MLP neurons of a small language model. Each row is named by its layer, matrix (up: input weights) and neuron, and shows model dimensions 0-127. Each number is 128 + 32 x the weight over its row's rms, rounded and kept within 0 to 255. Numbers have three digits each.
After each neuron's rows, "fires after" lists the tokens most often just before its 100 highest values on Wikipedia text that the model never trained on.

L3.up359:163168115107136134125141157162118061151165161138126126132124124130107091118081118174092115046055119147190081117149139171145124146078157121141169116109094097102155085141101120189109144113148081114236123202119093135186128064189114172089067147095134126126116155120162149145146100156175154116137176067079138128066127138060143139154168097126089123177073147127067181123127135178121147149109
fires after: ",", ".", " m", "b", "m", "6"

L6.up187:144133088185139080161132116115090131076087140100134168049122109111154105101094135092121110142111093106136116159201084182141127090094109111147065138116098085116156155083171156128099107131107092122141155132083099127091099119128104082157134160120130081162157089133108105159183162143138106053180149173163111120100087136117124132106104179149151106124140107164155131179150127121191139095150
fires after: " de", "an", "-", "a", "e"

L3.up391:135127150178159125102197141150124131167109104123143149113069086117160099128108123174137151058128154134109148173088160131112193155172123113161177075135156109084116186142107084089132116152109160185168117109121127112073120148136100160127098073129134095128136096131097198161100125115148125163089163128166159134158128150107118151104073090096062092158130111114127149144187156098147114106185
fires after: " ar", " f", " Ar", " C", "it", " c"

L5.up488:134128109124130120099102136130136188113119130198170219100087073166065162115153145086139115123116131136106157137066038128163147111113183139142101116110131120110195167105100085136125101151136137109105151079095130105122179134148168099121078163149154150168140092085111162119084175149124169136168157122175153119191147146138112101182123087110084139144157109105122049105176105200127114104113
fires after: " s", " b", " pro", "c", " c", "s"

L4.up114:111148116131102089175102154099147158092148122085150125146134177092170190121138120085156057127157086111131169154118101143114194117106070123105091163143149185119137101121118140118097113178126174131087075171129091174084121131147090126132130149144209156069123211110183071151128087135120123151135121111113113097188117103088111044170113141180121077114102223162115176081135118115160100158128
fires after: " w", "d", " se", "w", "ed"

L3.up437:205165116109148151155116123053163127147132158165136112157144099114115062180104158106100167141091156138143116109119126122117121146134142143124139144114145112124105124132085121132025174074138164096103130077150080145150181158092142107068079138097147095156140090146113123163152083081087119115136094087149106129120128126104066123155171151142141178151104149166146100146180176054119115142121
fires after: "e", ".", " per", "o", " de", " re"

L4.up125:117105171088111131108118163092124184082153118107103085097130111143139143130073112135119178099149092148109123117114109121087156141146140156152197122059192140160131141081098158172078112124108111131104154139143089169166164103120062070157055184156128134112161151181125172096094123090084146125124095135141184126107127134165144138095127151131101184156151164098104067114095113132111119093128
fires after: " an", " a", " c", "p", "ver", " C"

L3.up818:111094175125159100182129115080092067158121125170133112139107094127130116121160119137144165119091115138087149126090112119169142147091124091142109090141096127106138099129090150114047220099155113134130151085111076177083137109157128123167126145104090128103082132130200137129168152148155196100182155104095078102130139088117115150145124106140102137117096076196107156144136124159134080227126
fires after: ",", "8", "6", "9", "3"

L3.up896:103142123091154127191121104102100085136131107118193109154140117144172104165104156144136192111102092052152105164096094067139106103170081129106222167042103138111117087115152137212149186142151157158130139136114154171104151162176081150073094095152074151134085153152096103144074158117138098122138146070088071118141095152095088132053118113181126113177184151111137117099136094186083085112162
fires after: " a", "ar", "at", "t", "k", " c"

L5.up451:155117175245145129181119109100060079126129138135069119131154114079025128081151123166148094169155111112103070180102129099126125174129094159059121091175104114120148092120107082092107160124154104071168128141175102132106145131110122128123134116155145147132063077076147117133143145149136167145152149128145122127159097162094140150163130165158103101145121135198026128131161167083130163100174
fires after: ",", "s", "4", "3", "7", "0"

L4.up20:146171165198142113116119216139152145154104175147089151121105059124100075117071110126157171116141104111090145153104115152114151130143163130151147126154119162110201165126072098147128122122076145152141143101106075071127130140117130132079195119137175100099138116168171127161155137091161134190135110168173096152132123154089145088125153185079153189076157118153146119185135075161101145145098
fires after: "er", "r", " f", " sc", " c", "am"

L6.up604:087116117104144064133115122117112102176118171111081113138203208129119121112112104162087144186117141084161151104184137173162110183075138192125136126122099168135157152133176151165081143165131113124142098146129084187124138100144139040083122096148106113121169083154179112144155167162161128108160137130067116148142108178168112143136081165122103135095118115097155077173119128157140151049130
fires after: " e", " w", " re", " s", "re", "port"

L3.up466:144182119141151109127119111125074145074065111120160153136120186102209126141122115117106169147118075137151167145113155067183102127201154172122127102166108118083128167155110106164124187127158151142145107130120157204119133052101097090115127119107154087111163092078169049179124148154103172161147135114108120153120105114140138113124148125140110173098134123112163195107138099111176110118146
fires after: "og", "m", "h", " w", "b"

L4.up830:199078165164172084184105092099121102179131086150091065103147183111081129168165135141140151114114146212099095113119106174140114153120144133121094106121107145140115137099178135101126153154160123174138113044144077173098147113197082142137118154111108123134146166155127123133133151172110097116131138114106196141171152148113112145146112154097133082191161142080067130096127139115178120115178
fires after: ",", "ar", "5", "4", "8"

L3.up491:105092139186118096170176123165100148173113137116119158066128113131061112119097122139139156110077179165104134075175060143069093168053105208113116109123126130100129120116106162089144179102139118159124140123177117118156120098188115138084118162143158151111131106149119096171124122140117111102206070154112206075108208117177149068147137101155100124113112134127115115160110133134134104109118
fires after: "al", "re", " he", "he", " al", "le"

L6.up1019:133166107133099124148107119156127217088172159117152090128109136145124138150121132147125172165146115147171157114132144112185135145055191082175124178177125116137085165089129145125114117090103115107127099109145087086133131116130111169150120149095170151104161090132097144142100109144189125117162119089096177126109122131126147133113083161153093115115163137105160168125181063190178106122130
fires after: "19", "18", " ", " A"

L3.up189:133135097097093069155126126173084191103119123121187139108112094140148174179098106092093125076139116087134103121084143096165153109124089127152115114151092189105072172152185149158143117167137178175147085131063104138143140121130066175154070112105102177146129163126136117142068143133087136138161119137128130176198114133141105088082129126116137164177163110137133091176171152174127155135115
fires after: "est", " c", "o", "ess", " F", "at"

L4.up462:141152059071100113177094141136151118102150116147124159096131150109128187128100063171116176086156154158089122111137130084144086131043139113110154112132131129140147144106148162118064072162137152161141082086138096068118139169153060136104119125175108063178101079131151172151143135145061073186114125147172120126163141097211070099149166144127140062193135172158089145149172124145117064153132
fires after: "y", " d", " r", "l", " in", "ong"

L6.up503:134081120174135070122125172145110112120106157075119143205093120136148178175115103169132103155162142111154130112157141173140142151104119148124157132201143116172117165051089103100060180080143122131080084159137102140134141077098146113138043101151091145128129110141149177157122140137151138106136147134152149137140080174056144116152102133171152123056145100094133128150161127130110117099144
fires after: "19", "18", " c", "17", " re", " w"

L3.up943:128115151117089180124120152107136190141128157131103150102124124103111124074121135111150144098177109167146125188117101106149104182113125144114186101141085129173172078053154114134098116125131082149063074163138173132168114093101070083119151142133141111128100098145161119166172120135071128122187168179123123093194145077096161207112112106162079079168179169120111167068033132120135141224165
fires after: ".\n\n", "\n\n", ".", ")\n\n"

L4.up174:170197129105159090074066125114167112107133173201101166176128083169087126144144103155145172118142146079127108120160135134129074158148167150142130081176098114131120086146153133180106110110142118122137177084163069161127159115070066076112076139150115093148044136171158138148149127152082112139143144125150148082155100080142174150094160108148188150119136126152066141189167135115099127102140
fires after: " in", " d", " is", " Con", " con", " t"

L4.up184:176148162070131159096145126130082135155104161118159061087161104111117111104108155163073182129162149141134131161139143168059166080140143152112142171112135078089119112172109099175172167104132168152079169099165136149138144089065167145113155089174155138120125113095142121077162133133094126156083174088109069116123181171113114121096157161130107185095134202122159120145148132120099190090141
fires after: " ex", "av", "on", "m", " that", " the"

L6.up230:167160106147117172125121095114129095166141113179138146136112183187131096092100186111149130075173137053184045108156072124138126148132121146107149153124057115112109097145145147137135137143156114181144108124115249131101142045119138060136133145105157096128129136111121104134107123069194137130131148163094136124152178169104167168108074098142154144140128101116045154163089145102105118185104
fires after: " app", "t", " P", " in", " M", "up"

L3.up953:121166174138152166146055145147175091111122112096157108141112120116120095102100166105084142144150134111127168131105098160104124146055115110124120120115142140137201104139119110179074210170166190104122110130086157143075108106033079150161130106098074206104127134121143075152176133150121151075102152075188115136141162118100115140108132117101126073130078106128146195148095085152133110048088
fires after: "om", "ac", "r", "um", "ol", "im"

L4.up713:102143161106112117135080115149140174173078120099124104120111113060134133140139097131160155137107152113156120139109165122105077090163186132165131121128132081122155130176113052137080118114091091102136147154105095110198103083149187109131106120145130117122158140142131126106128099111130120164148101085124097093147139169121146120112128108137048094122122110123161125186162171108128143077157
fires after: "-", "c", " an", "er", "l"

L4.up172:141119098104136108146099050124119140102182169153152083123159135132151150104108068070117134128135074107132119076154178102159147092136103126103146124159177160136089110147134110166172178164178145151121146161146061102164154139150155114095107120181149119116083139097101131147108194131157141127135133151129072110158137153123118100078132116136148118133146124174159159111158109142145160181186
fires after: "o", "od", "ut", "ess", "ra", "as"

L3.up917:082114190124131098143183106092121092093190118123111144096099121081150131116121101115167159148142151079154099086113102119130111178127134154082120161141148119124144075134166071100168065166085084178115193122139145082127095104132098097084105178120151113119150136160169158193111173149128114102148148129147098130179120098088120094161128149096091150171069114070175110142127085148096104131099
fires after: "or", "-", "it", "ac", "av", " H"

L3.up338:144100170135163073138086154111167206129137090108136129082231142120147125148111161115100129070126166104085169155148156116121187162137093091084151160087162102140087159170141148123121155115159146093171123121053126128156180094125105145098126160118157092101176062136120102111133102107113171119115140136171112146114146193093163123148106144104153091120169141180135098129134131130134124164152
fires after: "0", " le", "ul", " re", "b", "00"

L4.up610:071156166202110172189089174109133166165102128166161068188087115160074123157088151112165176126157141162125117139123109058094131177061166117084133181092149173121114097116098063118061127140081088120092161126146161122092121118180115105084131185147189146148146144167116130106148145137051136159132043139100107140104079117107144112155173167128136146063089103148092091158118141128133160114109
fires after: "i", "f", "e", "u", "re", "."

L4.up709:123093104105098125102150080177108212186107075122111186160204186116101107148129140110163114141116078175096165137112108104135125161108161081126113142131111089137142164128160110107105095092163136126147174119132109083163154166155158176104101144153133153140178164082149107148108153190068139127188048113108155115131143121172148096156183128157174145136146135126133086088133155086105089050062
fires after: "i", " T", " B", " b", " s", "em"

L6.up938:163137117144097196136125089150139127188102104144101145196121157141116113167140129185177125072165145132145130088104106134115095128146145076126164102103146124091111201107085164171111083052135103104116114106139116123102124186131196184129087168119137173169104086130093094098054159131076143165163123125102138116163147155160149079179104189106102143095140176208142149089178138126110164097098
fires after: " a", " b", " m", "i", "im", " the"

L3.up405:156128139143128100046138129111185176156149120154146089125098121119124170126127129152149162199208082135062130143128154141226124095126157151181137120124077126110138078126122104144112128071056136103109116081124148130148131129100131156155107220177095078123128148092138058169140093159176085099196119138107120057061150105088162180103185119174121102064145112068112168076091144043161145199129
fires after: ".", " of", "\n\n", " |\n\n", "om"

L3.up971:122097146114072142145125163138136142072150182120220159124203111131121187152149086130108137137157084085080143133127078155103127145149078112147140185102149125105134142098099124148131104134100124127082131112058147121122138135107142098109143105110193079144150149113088133109087147120126112155118101138157181144159174108089193138102088165118142106153176081089136101170137130154123131140117
fires after: " re", "b", " att", " on", " "

L5.up850:120094125119153129143114094142150173126121137117127073137124159090141119105074107075127158179157107130135120165184158117119127163134138155121148093148160148141121122113142126113159076087121052102140092130104181116189105109137158161176105128106123122159069122124088143170109157103176147166088129085129128057112134103123157146160132096090128125153112112141118096076204163095108086214112
fires after: " s", " R", " r", " C", " S"

L5.up639:162127101080154117148114059133110175087081161099139097177125136084145115146129138147130159097135083156123163152134194144096172113202075153173156149105196115111088151134115110123093147123091166169150162145126079159163176135096120142073145096095168111117180152111176164240134088103128178188144110138089160137139117134103127124084088106114017146099107193125165098097160145106137119094153
fires after: " B", " b", " C", " c", "b", " f"

L3.up421:058183072139122135112142115192105171188147133204130124139138134111090159120090109101144109165121181180127098133146118122141125159069094143075144178070146125142097098102121198108082129122181134057124121169163116084136130109145112146128170126115116119131147116111171116144178089122108143145144101110114183158077125120139086155161122140146155181214111119096110091120162137128095135126119
fires after: "e", "re", " res", "le", "B", "c"

L3.up848:116142138184155112135118145104157128184090115142113054091135142162109063101198141145121072179128095130170144218144189099091165125130132085096119135146146139109101164090142094169106131161134112102169148135133134115182106085195082133127116140103137110110118111113108089134120226168130140122104181117101091147145212175116100135141151131136075112093160119166121123171110156117123188135145
fires after: "em", " c", "ime", "8"

L5.up864:114086101134112111069150070158089158169105121152112155066082165092101118188123150112074163088137144086107150131154160073060149135147080075108113168134151097099173132102126132146126129113107100126116076096075148123136101101148173114100092084080151113142100181145145097150043132119103142168163047133098113114137136103153120136099161123118131123152084140103197172155101177197136207098131
fires after: "r", "l", " f", "er"